{"hidden_size": 896, "vocab_size": 11785, "batch_tokens": 131072}
MLP neurons of a small language model. Each row is named by its layer, matrix (up: input weights) and neuron, and shows model dimensions 544-671. Each number is 200 + 30 x the weight over its row's rms, rounded and kept within 0 to 999.
After each neuron's rows, "fires on" lists the tokens most often at its 100 highest values on Wikipedia text that the model never trained on.

L4.up1155,162,196,174,229,239,194,172,201,218,194,148,183,132,229,173,197,216,159,225,180,222,194,215,195,199,216,168,151,142,248,221,226,195,253,210,221,141,230,153,172,194,220,225,234,216,195,190,153,214,216,184,179,229,229,207,205,209,227,229,136,204,192,188,250,174,255,177,167,223,211,204,236,195,167,205,231,235,187,192,218,211,232,211,211,227,122,298,243,233,240,123,212,171,217,208,204,241,213,238,252,197,171,236,199,238,147,212,197,199,194,199,253,153,227,210,165,171,229,169,243,199,209,226,193,170,166,279,231
fires on: "an", "o", "ul", "ro", "al"

L4.up850,223,147,156,230,187,190,173,239,210,206,183,187,203,196,185,217,212,209,237,205,237,192,167,197,167,180,187,236,131,240,171,198,186,197,237,187,200,210,222,230,156,189,176,224,153,231,141,193,174,198,118,203,216,225,232,258,190,214,201,174,194,209,165,213,211,256,261,187,193,196,197,190,236,244,180,222,218,194,156,174,205,162,169,197,181,194,170,256,231,192,213,160,235,197,218,217,245,167,208,206,206,204,152,235,217,245,189,210,224,208,155,244,270,198,172,137,157,236,265,203,185,242,173,255,198,187,187,193
fires on: " of", "c", "ist", "ial", " season", "al"

L4.up1211,153,244,236,208,186,150,243,216,225,221,193,191,176,185,217,189,200,198,205,177,187,216,212,207,206,221,164,253,196,180,147,205,174,192,270,211,184,261,259,157,177,199,180,205,209,172,138,205,204,192,181,144,209,185,202,210,261,172,199,222,219,186,191,223,189,202,192,200,221,165,152,211,195,217,208,168,189,222,197,195,205,196,235,207,186,250,210,265,194,190,173,211,197,205,189,158,199,181,205,205,220,182,200,233,146,146,210,225,223,156,185,227,221,184,175,234,128,222,165,147,233,209,186,170,251,196,254,192
fires on: ",", "ing", "in", "ol", "F", " Bronze"

L4.up1355,274,195,213,238,257,209,189,175,194,227,166,161,212,146,195,253,181,201,218,168,174,180,213,157,190,204,172,185,208,240,187,175,220,212,226,187,201,251,193,190,259,171,195,160,210,135,155,207,212,204,231,224,171,183,202,225,192,174,214,197,182,217,207,195,177,186,177,198,175,214,176,194,162,216,213,231,217,195,224,217,238,192,228,181,184,216,211,195,220,178,220,222,223,211,188,220,237,218,216,211,158,157,184,219,197,247,132,229,184,206,193,188,188,185,217,201,192,219,196,215,217,222,246,167,206,219,161,202
fires on: "–", "ite", " that", "ard", ":", "V"

L4.up1089,254,211,226,210,206,208,226,214,218,159,144,199,141,205,195,221,199,256,210,202,199,254,191,267,170,187,172,201,223,218,188,164,241,184,257,194,238,177,194,242,279,190,185,233,168,188,169,194,281,170,197,203,216,176,175,201,199,214,204,264,127,190,150,149,200,237,177,135,180,205,157,110,206,193,201,223,154,193,182,234,149,182,226,202,164,209,221,214,252,200,229,215,187,247,179,197,211,180,261,159,229,205,175,164,169,216,185,233,195,189,179,181,218,234,147,214,215,221,222,207,263,201,207,249,237,202,233,207
fires on: ".", ")", " (−", " /", "l"

L4.up873,226,166,219,187,209,198,189,227,220,175,269,199,248,177,223,206,159,208,185,164,171,209,219,199,216,170,216,212,203,208,178,215,190,225,219,189,175,186,228,247,190,188,199,183,184,214,241,207,220,197,192,237,245,195,227,145,213,208,188,207,190,167,215,280,162,252,219,165,184,247,152,190,192,187,195,191,236,162,191,226,172,164,191,215,250,182,186,206,207,167,213,218,199,163,197,210,211,200,178,127,159,214,183,317,218,123,161,183,212,191,155,210,213,188,176,181,246,232,226,175,251,174,207,160,225,212,212,202
fires on: " part", "f", "ile", "p", " World"

L4.up3533,143,214,257,187,233,205,203,160,206,177,228,251,169,225,175,212,150,228,216,175,192,195,192,214,183,203,134,281,238,229,160,226,216,186,222,153,188,164,239,233,251,159,198,202,188,170,190,222,199,208,198,215,233,203,151,190,230,212,224,175,176,209,133,161,164,197,220,159,184,155,197,198,171,230,229,201,192,155,150,190,213,171,211,185,226,170,198,231,163,223,207,204,144,211,192,163,162,182,190,145,194,169,196,269,217,187,210,180,193,176,197,195,234,209,224,223,233,147,227,204,192,180,231,225,207,208,258,239
fires on: ",", "ent", "ad", "in"

L4.up2961,168,206,248,248,197,177,217,232,191,216,205,157,222,162,145,206,213,182,209,237,200,246,171,175,165,195,182,199,208,229,192,185,211,220,217,219,232,192,207,230,228,185,262,178,236,177,194,216,275,293,207,213,209,256,181,165,209,231,194,142,204,228,153,164,228,196,194,165,224,165,160,180,164,236,226,206,228,244,216,182,163,201,175,152,176,153,219,219,228,183,232,180,224,187,170,226,165,201,244,254,219,167,169,232,223,183,177,214,255,215,216,255,218,196,189,185,193,185,171,269,244,200,206,249,216,210,154,217
fires on: " No", "d", " that", " one", " two"

L4.up773,242,187,198,195,194,171,188,224,187,203,156,197,220,182,180,207,224,204,217,230,140,208,177,194,222,182,181,222,186,277,196,202,205,181,187,209,191,216,272,171,207,220,277,238,162,168,229,191,225,196,231,246,145,189,124,240,207,191,212,201,216,193,148,198,221,242,202,165,213,199,211,199,167,197,261,218,289,193,195,200,204,210,220,197,214,202,172,207,207,209,176,150,193,252,224,220,194,184,207,250,198,186,217,204,186,230,162,151,158,291,184,197,184,195,215,237,194,160,181,194,184,186,223,215,199,162,221,242
fires on: " ", " (", " out"

L4.up646,237,184,194,183,250,192,216,201,257,200,175,215,205,206,161,191,184,182,152,247,206,208,226,174,218,164,167,196,259,216,215,217,181,189,170,143,241,274,122,196,200,261,256,169,198,206,183,170,189,250,175,202,205,193,156,185,97,171,184,229,217,204,163,206,197,245,223,165,161,175,208,191,195,205,196,235,202,298,166,234,162,236,179,163,202,208,244,241,191,152,211,197,170,237,210,203,210,130,201,167,242,240,164,224,218,247,193,220,190,219,190,205,198,168,166,140,212,153,220,232,166,242,195,176,210,193,225,216
fires on: ".", "–", "-", "|---|---|---|---|---|\n", "mer", ":"

L4.up1265,189,148,233,171,225,208,270,229,233,159,154,232,218,210,177,243,219,205,201,222,170,176,216,237,219,175,177,203,189,215,212,227,238,230,234,151,181,207,214,244,215,190,200,227,206,207,189,237,179,211,168,213,197,237,174,196,251,174,200,226,163,224,190,173,200,241,160,209,199,122,240,236,225,203,181,226,222,255,241,192,157,206,220,203,252,230,191,156,191,212,211,239,223,182,188,135,240,179,187,132,164,196,197,201,183,157,197,240,242,189,196,196,184,184,191,169,244,184,213,228,192,226,225,232,213,179,248,193
fires on: " not", "ut", "et", " out", "in", " over"

L4.up425,212,195,163,222,190,170,229,167,232,190,220,187,172,214,194,185,189,200,173,195,239,183,197,211,213,210,196,211,176,209,185,222,193,256,225,217,208,209,209,253,166,184,186,187,142,207,198,219,277,192,190,253,232,163,218,225,234,190,159,231,253,200,177,169,192,165,185,218,197,155,203,182,187,199,213,196,165,204,273,194,172,206,201,153,151,170,219,255,187,202,239,194,170,198,145,144,186,178,267,181,199,157,199,194,237,205,196,197,242,233,192,212,197,173,173,211,123,237,191,163,143,182,197,225,116,159,216,190
fires on: " of", "s", "ri", " other", " season"

L4.up3527,215,175,190,208,197,242,184,175,232,182,189,160,243,210,188,204,159,168,170,191,165,162,175,194,235,229,219,208,209,234,180,195,220,238,198,192,168,251,201,147,150,193,222,160,172,202,224,221,211,167,182,184,170,186,259,198,180,222,182,212,191,199,174,182,204,256,186,180,195,235,237,186,180,223,172,231,198,204,189,181,237,223,221,215,180,201,197,212,228,221,169,197,174,210,209,191,231,236,226,214,217,180,186,227,203,215,169,182,190,178,176,208,193,249,204,184,210,195,223,208,282,189,215,163,144,175,220,280
fires on: "an", "ur", "a", "om", "umb", "or"

L4.up67,194,199,184,213,251,164,149,194,201,252,188,208,151,225,179,181,201,183,205,250,198,194,189,217,222,191,205,180,202,190,197,183,217,183,159,171,198,212,192,161,204,173,186,206,211,215,169,185,235,205,182,206,228,164,152,218,179,219,263,153,212,251,214,94,216,219,217,129,150,186,190,216,224,209,194,232,222,161,172,202,223,184,160,167,224,215,216,268,184,194,150,219,250,219,235,236,197,246,223,227,222,190,175,231,221,223,156,211,155,243,200,261,173,185,151,197,190,172,163,248,203,202,231,189,206,188,179,225
fires on: " against", "ant", " to", " place", " by"

L4.up2505,177,198,162,168,286,227,227,204,228,283,197,199,209,255,194,190,225,211,168,207,159,199,229,136,199,228,205,174,253,137,187,214,219,219,179,177,256,213,207,174,194,148,241,206,212,204,169,223,181,232,221,188,164,155,220,165,127,203,177,222,206,265,171,198,225,217,257,195,207,155,203,186,222,214,196,203,213,203,248,193,258,177,204,199,192,197,172,196,228,172,178,192,240,185,217,201,179,226,175,186,163,177,183,208,202,235,227,187,276,154,233,250,241,187,198,153,152,211,139,192,164,218,153,165,174,140,245,217
fires on: " —;", " |\n", "o", "s"

L4.up1904,177,165,196,228,210,226,174,219,223,274,210,194,171,137,174,189,213,262,163,190,189,170,176,204,238,149,194,256,235,240,212,204,242,197,184,193,229,212,194,182,207,167,177,131,161,253,235,221,203,226,218,195,237,166,143,187,206,173,235,226,190,212,202,130,143,175,190,211,146,138,165,222,203,230,215,193,182,208,228,202,196,221,208,203,213,243,174,157,217,199,186,156,213,226,205,234,135,168,212,236,240,189,218,276,201,182,215,267,196,187,230,244,177,166,181,212,205,190,169,238,159,186,198,194,142,186,195,253
fires on: "er", "'", "m", "u", ":", "a"

L4.up2320,202,186,201,178,196,167,220,209,205,181,187,231,177,160,204,225,159,168,209,184,219,236,187,225,189,120,191,248,196,208,187,229,171,148,234,161,249,208,254,204,206,192,217,156,174,229,178,195,220,192,167,135,228,210,168,249,195,197,233,242,226,232,185,204,130,208,185,194,160,101,172,133,185,171,142,273,154,239,214,232,220,174,152,215,227,217,244,184,235,211,206,211,177,267,201,238,183,186,179,223,198,202,148,190,146,192,172,221,238,172,179,206,240,202,170,216,166,189,207,212,253,169,221,210,191,142,232,200
fires on: "on", "an", "a", "ie", " By"

L4.up1496,227,154,236,191,220,223,197,190,226,218,189,215,237,177,197,188,144,207,195,240,212,211,230,191,125,226,174,237,183,225,193,156,232,222,190,197,211,213,188,158,172,205,202,140,204,183,205,187,235,240,233,221,167,225,155,171,164,188,152,168,185,176,186,208,233,214,248,196,155,223,182,176,221,199,233,190,219,147,140,149,147,221,190,137,216,192,198,149,183,187,209,220,180,220,195,245,245,244,212,212,216,210,222,227,229,198,243,171,230,230,138,230,191,151,153,180,182,214,139,221,197,248,208,204,176,218,287,226
fires on: " she", ":", "–", " She", "and", "ib"

L4.up109,219,213,202,229,203,198,152,206,247,212,187,207,124,185,177,211,201,238,243,198,207,169,186,197,199,150,173,231,221,165,163,212,218,179,185,141,132,200,192,211,181,135,207,201,170,200,164,235,236,195,173,158,235,157,183,173,206,161,218,165,211,214,202,195,182,164,185,181,191,241,150,241,199,263,209,145,191,170,161,231,204,201,244,197,204,148,215,216,240,213,192,167,198,205,192,162,262,241,189,222,191,199,216,195,215,204,196,228,178,174,233,166,195,219,141,237,245,212,253,197,153,222,172,183,183,237,201,169
fires on: "\n\n", "c", "at", "est", "ic", " Website"

L4.up2265,228,181,211,195,179,206,210,225,186,255,196,204,143,197,211,194,228,163,192,178,139,153,182,250,177,213,212,224,167,222,237,177,215,232,210,198,154,213,205,182,228,193,187,201,223,209,172,214,214,163,239,246,245,192,187,183,194,220,202,203,181,182,178,182,166,207,176,182,176,191,180,162,179,208,199,204,219,224,175,233,223,179,192,203,217,122,228,186,177,179,165,202,197,221,206,161,238,258,164,238,194,153,188,229,194,243,179,233,209,188,151,208,213,223,168,208,194,178,176,235,213,212,261,219,165,207,261,187
fires on: " to", " and", " By", " until", " since", " after"

L4.up3571,242,184,190,192,216,193,233,225,243,168,176,184,220,163,186,186,220,213,211,200,196,198,196,181,224,171,209,168,182,216,164,144,191,171,158,208,206,227,195,197,243,186,214,215,166,206,194,239,197,197,184,219,162,174,184,169,238,208,210,223,219,201,168,239,198,159,194,221,170,160,212,218,180,176,222,193,186,188,185,189,182,212,243,173,190,257,194,230,179,217,133,206,179,242,181,192,186,208,159,197,194,158,204,285,173,177,181,180,172,219,176,212,250,252,202,176,193,224,187,148,222,217,227,205,189,202,219,264
fires on: " ", "f", "ir", "t", "d"

L4.up546,173,168,258,196,220,194,229,184,228,181,194,161,209,247,178,237,197,223,194,256,205,206,192,163,214,184,195,223,118,182,231,193,173,199,206,184,238,226,154,281,158,207,207,224,220,245,219,205,232,215,172,186,237,199,203,230,193,198,232,234,164,208,146,239,247,244,209,195,194,160,221,168,201,201,188,177,165,190,243,161,203,210,158,166,254,221,247,230,177,216,177,186,210,202,173,154,222,211,195,236,179,173,222,221,249,182,200,217,225,169,171,207,173,193,220,234,157,234,184,145,236,251,197,188,170,183,241,163
fires on: "o", "an", "e", " from", "s", "ops"